MLP neurons of a small language model. Each row is named by its layer, matrix (up: input weights) and neuron, and shows model dimensions 0-159. Each number is 500 + 50 x the weight over its row's rms, rounded and kept within 0 to 999. Numbers have three digits each.
Before each neuron's rows, "fires on" lists the tokens most often at its 100 highest values on Wikipedia text that the model never trained on.

fires on: "t", "le", "y", "it", "ou", " of"
L2.up573:483523459475484439547469459480520534556493365473553559478486403481573494475432493598507521445484486392510518480481506494491522447531550516443463502519486459562558484515453432471531557458589550506461542520406453529569645558554377460523554486527520485514462490494416538530565478541460530518475482525530402451446417494558528519595466463500610432488514582547543496624489482525434500456454504510533522537369456519500532437479538428549438552550511481502524548457414440531552558567416532

fires on: "he", "is", "ro", "e", "rac", "emb"
L2.up110:565502516483504454612488410524482451578498496454501506464487449558512481579488497538542506428438467536544459541510485500454478486537567397444526458583571499450448469485403553479524480612542493544531455576534437499438410564410472549466484498572486438389562491418480547460469406611547441595501444448472491502455502522445494505472551506576556547510557542488558526555530546540492522519457524652554470527537474543482456510527493543501487584493546465544421517540394496597482511459580443

fires on: " has", " have", " having", " will"
L2.up256:448499493445482470488535486469483624472530463494518498421559510604500441510427479513501497477426569518493493567537560488387487530585464461484507535541567568492519464467531493614503474392634527444378472488493514555591511475499543478507494473485538469456595552442458549540446564500531512441481565449597572533471500471477510524535560467566557514499617437431465505455548404495481597538514517450477495496472479527500332558474543420413474537502454447505534471491456537570458563501505479

fires on: "t", " ent", " ==\n", "==\n", " ph"
L2.up284:550539508491508566525467587491522517372486501505485525510508464532635556518475520500586507591494466512528609432475378517485507557532515611522482506556491540469488431497529485497499610480500421444601469515517500578449467464541522563496463547463516447520458510483454512475459471448471521469455567444425513609485441556526461456420494499450478494558515447427446573538567515477586429553468468549506472484524543425442359563458550495397518575539519531465471545528522485391446457485556587

fires on: ".", " of", ",", ":"
L3.up609:543504465501478554487542562472482435464596465485472528571526515495599511516375514565519482474534523495557463488413461485539550468443496551493371577483460497508497529399473482393567552460502624502500548450466514430478556509400525443480463580546478554478566454472456479492458507433567538415491446505564501491490587533568529499497597453541534527427500450529414477504508514409459449562551438582455550514446428465415465405548511498536496549518523471607433505525499494489560519605575514

fires on: "\"", "=", " game", "ed", "ic"
L3.up574:434532563537578485469467445522530537415482531587555442517523534446496615543499548450528538460468466565487469462556511477487546547479557589474504556534446496422526568477519497468570559404501406432413454543484550640587503462541586497479532425586507473536580505495482519388431521562527428502528496528559549394484416517486508534469516497484491487503463523534437480530472507552541568446481498562433599492555389456530465521485527505557516476476434501493505513479402363539481557561448518

fires on: " can", "rom", "ur", " will", " club", " cor"
L3.up585:495519564569565476475524438498398437412504436465567520438473496527528463444399445551488459483460443450519458374491442491476556577514490441516552495496516543556553511487534474497452488615522622542490543432436477508548561410478506438537568431461487429605499606603487453566468563435524623519449443456480593533428540478474494433434479497480528564477540443505520497521453512514519520504508558525443502596486380495484503429516486433579432487516465577534526518485532494499501460506438484

fires on: " of", " such", " U", "man", " career", " member"
L3.up422:457474475463493534536549575499492467452469423496570588488478513415528463521579497596500443550526462504457562499553488474487493451483510486433519520440439611472528447518416459481489553568508587525497534520400510429592474493487502479556467537425491420579511467465455516490565510424501538487495538522475458389519597563514449529514415474527519537551588564472479538451427589503512488509421569529525465591524456603428489495425474515425475457501548594380546464489503533422476595453568406

fires on: "p", "k", "ut", "ch", "t"
L3.up209:525477551514495514508458480549497456422565505514538518435577548525502555526492506529578555567452454472540511451430531538451524498532539436533433526439398569427503524553539496449424450475503654463497515494470491567519462523457421503550579545570472555544508495465386566517497499361529479473473454458495492542438501444512537424520520533567392520560521542483525568581541491625514505475564450464496501575513414481491460456441380575587544494473499490493596447490464461568410571509499548

fires on: "ing", " cont", " re", " form"
L3.up559:482550516513635609510609496523580475466502464490516536464495550527486560440459436525451449571391427552546505481412498469462487482571589437560446490655565437496537541484470446544483547460474528464454451495360557567573511524454478529501608402452566482478435525464522438480502492492498511527506534597457408424532561519595448550468497468498456485456502491463543537474465479519525471530555547429394491510560531444505460477494510486503575525485486476486520521471572472567484475582441436

fires on: "ro", "r", "res", "omm", "ous", "urd"
L2.up479:419482507547522550474595450447585554505603438559497493460480508485504475484612490487483538385542591577551482464529459574561458552543460495586476475514437497557497501488463502493488499585580537467475376470559475445511547466532588509515542509501483492489508487489483458491545477491380497352512448588513448529483455469506483432509479546465501524529420471566469541597504533535514482524496544545548407551444498427497539423498547578604460494528594427503477375579504476407479477449528511

fires on: "i", "om", "enn", "0", "u", "r"
L2.up101:558509383469489530499463409520569410469496567485589489597412431393422503471524550551474515467526547493490510489492513525505528556510474587539570558435520480433443500405470519574456518506573508462552427460430549470574501456541472504613442472494470532568495470454526424441540436526448481548562388518480486503456531555564512501528571514459472565505493513469432512500453336587490429421540504517528562523518486489529510554545575540591442485561556416555478487486461508543526461449559514

fires on: " l", " ren", "ourn", " col", "199", " km"
L2.up354:450540493435431484511559496443468385452531596602507405492435500517548513607482561476538584503443595543466486583521478554572415545531396528498479417598477586476470605522449523519545441530523443476537641448543479459556523460473584545506521513545474473426493451567442541489496495539527496441529517506541493485582469488505456545452473568493492461560523458505491420487579537493568456553416528436472521552468495385481603546485458415446426488468520476489497537495539528526488552513503540

fires on: "\"", "/", "b", "g", "u", "ed"
L2.up140:479527504467577410547442498439549497441489481451498391512441517462525531509539530534382388473457474477552482572475431562461470507494490514534450562613521567494471501435520458549571481499441420489511401565422526439505515387456521528437530513519424408458574510427464585465551455495583520362480563535508523532468528470481494636504577481527496461449542586490516564545487428516486470480457455586556506573473489497465474524548504465502462493493545517433576511508425507484385533519558535

fires on: "th", "am", "k", "ang", "."
L2.up397:406490530571402518527550548461510468470472574531500493441575551492470476486496457518515457474514510416502611470483559557603383506394479484529480447428534437474508464417472478492373498523552487524564544486484528544515548479478509499460458452500453513576524544507411441433503533354536559477547465531498436515649539548535547527486567567497487469540499399535617496465517512534493514466521525489536427423488499474495431595498488483484455386506534493512615534513503519444525399489534556

fires on: " c", " Ar", "C", "A", " ent", " G"
L3.up525:519545447502510452505507471520483526520547481465438550576469490569478562557564456476557449454528446533561490603450479439542423527542527462500548560527501391512476454450395419513458446459530539486379518460459514528447549567569523453583451522477525574516553458556453491480513432505503525480511534543496488567499545476478569404432534483500457411493583580453499428455558473485497486445522404424442490528584451510598438464436549606423443576487424571615551513482473518501432556536457537

fires on: "ile", "x", "ories", "ely", "ions"
L2.up265:613578473498573515529473498520475486466514483501546468414488476530476442516607477403503545425582538459473438471533503611600561410499473465539508490507523509452482550533559398453570477457524447542550562460540504546440443503575478570570520559447545464511459546471545443444434583441497384555487607483500464456534450465439475452523478476463538446518474528525467525522583479613510485466440455550491440537431585456535525568564491564444523389435455523501566460490513554455475493438420491

fires on: "s", "art", "l", "ll", "n", "ion"
L2.up425:415435510564452578446545485491426485494505521442486583467562461456542631552581509562450560535498498471440499472478512474473474515546359483524415566476458480513512416544530425586509494530547530482526490526630503565488481553540514509384489526492510577537411460547563506489526491442467474535572408463510486610484479487531468424517528479539527480538488496559501494449519406524512478554522550431458595504487532541540530409393500482506539405490550467405508519471422548468462498432526381

fires on: ",", "ce", "t"
L3.up197:502461477565518495534521525473522470411523460457537421463444489534500510518446441518427449575521534509560547476417474559513529382497442512548454494425544437442471413533518547404589532421502527450528489495442576513520549555481538466533481490435543514512606517495550491500493510527536456528592515494518545556555539467449605471527432502506515540512623502430483516519523535603477476483494516572504468414533536596548448506407451476398474558496513402692512502524446541520496502560606513

fires on: " to", " of", "qu", " requ", "b", "om"
L3.up2:464549524478521553504551494532529565423492463566562471453565463476560494573469419477468477494461494596463557557498457495591460472533487494620462517509474486522396437518491520627567547589474540504398463547477518371520481579456453535476470586525420549505461460437484485431536442582418564470546471485489530501474502511488539506590497560593527470551504503564427452519521445564421435556446543491497590452496522456491471574518587552513456454448433426396507534404509491526465503517448464

fires on: " ", " a", "ot", "ic"
L3.up301:390514573436391483476481438388522518435509516552612466461472467510507493479541532460487540580504477552388519425575463486482397556457542519374445547534444518466471583453548581478528545493518497414498507546552529441454560555438506494605633554553517508471543540453565545545508485424504577527528520507458435429523463481545475517530423486498572491490494402472474493487540498502549430481434463499498528449507461559572380568530533563539511456456526554471548496514434493465473592515489505

fires on: " comp", "amed", " Off", " called", " opp"
L2.up86:658415462560506572538482583498417616461514472509476580423512528443487499568501484423514511480440510493477516438409567426579557471521508496546419475521562557488582579523470491467560455533459528412561463493471423564440592504464547534545465511513503507371417419473555496468478548463472454518508548408466545487483478549546547561525498429443483527570617499483476470569479424466433508483543549523551585474515400455425468514453521514538543532504473524474463538435542491497543511454459528

fires on: "In", "t", " the", "re", "ac", "th"
L3.up533:540507475505594525526550526452528597459549540586514522491466477480504504457433511458576475467447525394503433542460363526387580454501447515408506512517539414421458424524498503494414543526486531464574456440501490512508583505548522536568505551474503542481512451506484504549507592383566504552552481497511419486633474501550519483520594568513440430402556491475407533468498498538603508474480508465482416581409460494540578478478504485478395500557565556490529561512521498455503459562531468

fires on: "′", ".", "k", " Ma", "ok"
L3.up204:550478541466417427549543388512505481565510528491468540467571447414440430495456515510499530412546476494516591542535600554552545538444519525512420472546387439594436564556539529480522499448481575531503529600522498451565540521529536476563546477489471535567563448498423460596441420412441475485550465557491476546498420469485575477540616554478537541423511449491491481554513486458505539456429538412487548476443470466447519574540530528585524499457405551564525515468505466522493372532500491

fires on: " d", " rel", " Website", " e"
L2.up160:467472526430451547511475478512467540534432443447502502489443509532518535456473543516537504585468534572458504479562547464566436452466530448501515435575571532473521529585522468520563492534474452442456571528474501500507562424447542505498571468534585421397532498485533471582510516439429593391595551522535427558491475618479494539414462571540620523490569505447528472608552541453494543379389430509448455467424519467502491499485533499594543530490499456470571464427519606532485499489556485

fires on: "ir", ".", "===", "|", "Early", ":"
L3.up279:510488444515434444478507539429528511524597518537497552460584580510458471545418449571519445497501617553463483396449457514569575455513486545403498436484430465520486411546561515433530538448449498471446449517506521522534549479542590462545505522554483504470487476587583461497473474529413420491544540509489526429525501577499499528498631519470488520461394546513520489431532531562481556518553467582438469497501423507577617431472612493493439461521495494530489458515402511455611594525561475

fires on: " of", "|", "it", "ip", "p", "ib"
L3.up33:439521500471495494526463452576541509462494523453457449456470492528561432493509459487409462439546494559454543536469471451496481455529544499472443520545536410522551472575590449511480587566536553409560471574532524501622535560531531532412551556557494375516497502615427483489616507458439408538519377470462518481523465497502453464559565481475517492501497525475496539554559514402504524514423493547485487424621441505531453485567560441520461579492435415581427585580502546464483477507471517

fires on: "l", "t", "b", "f", "n"
L3.up626:462442399472465536579525578449538510494505529514560551446549437478515504488519517493521528515513572487456571518472517524449447548499481365488492519545504552529497580450502506475453428463478628507437520533563511491519514477501452552546501530451441648490436537391572564527511486419491555586534529518507506506577479589539564522534481531532451603461462528466415565566489480470492463504565476556428615522403452541515551554489478425429424527493626477467433492477460535377489474449501523

fires on: "–", "ipp", "ump", "2", "-p", "12"
L3.up101:528424456445530462494480546531502519541470483411468515504473429392484481509563505599454378525503437507521526449528549504461552552517496568523466474491586510486451492494459488509560512459519407476499541507584489559466469523553601479477570478542391496499457462543535457567561482442572398394494518485432504569635534477542468513515553473580486476518506498561535546472511537442482541527540435505505525542558432536496518557525490665418469419399401472426502497486534448490440439404548532

fires on: " career", " following", "==\n"
L2.up179:367536576488459531491523571473490568433461470424519493515492538463547593652451477446528366472537485564577495500451478353480509536489530498460546535542475476482510412426515357570432530495469508481532537491549520416523433507571520446480520487475517509504467464531523438555496593439549507493531486516479539538482517521467531532461513567514495461424493420455491550446449548517580469470530486493499546520505410527393528445441520586508457403595487479497503527599589562431532493521538496

fires on: " with", " For", " cor", "C", "b", "6"
L2.up282:530491513494462560525451533415475549480455418532536612479489493412512433508459605463453565393463524538538506538475507447501470481489537498450471475576562596573434524447436501488459457590471506459459481465498586497525548516454411542495474568538479436562580446506472461550462653470494481555433470496591458483440619434483544528412487519485497507443493558456610491576492484470537504525492542477501565573380474432530493501554526501487463554523423573490413499489468478446495401455449464

fires on: " of", " (", " d", " st", " sp"
L3.up321:461508453461507503512574476487505485421539503588470578419550575524458547403451533521579481532464433527557431550504472488587472505468467523582458459532447407523474574536558514435549523548470422489557479482445442518514471414490510514548595508555483636566507508530488530436467469513450422485479546544503378492436411567522494442563461473501483581519515494438565549506548395539544532500524507471515487485491403485455345451487561558509507415451549536522388436523511539487513526476413489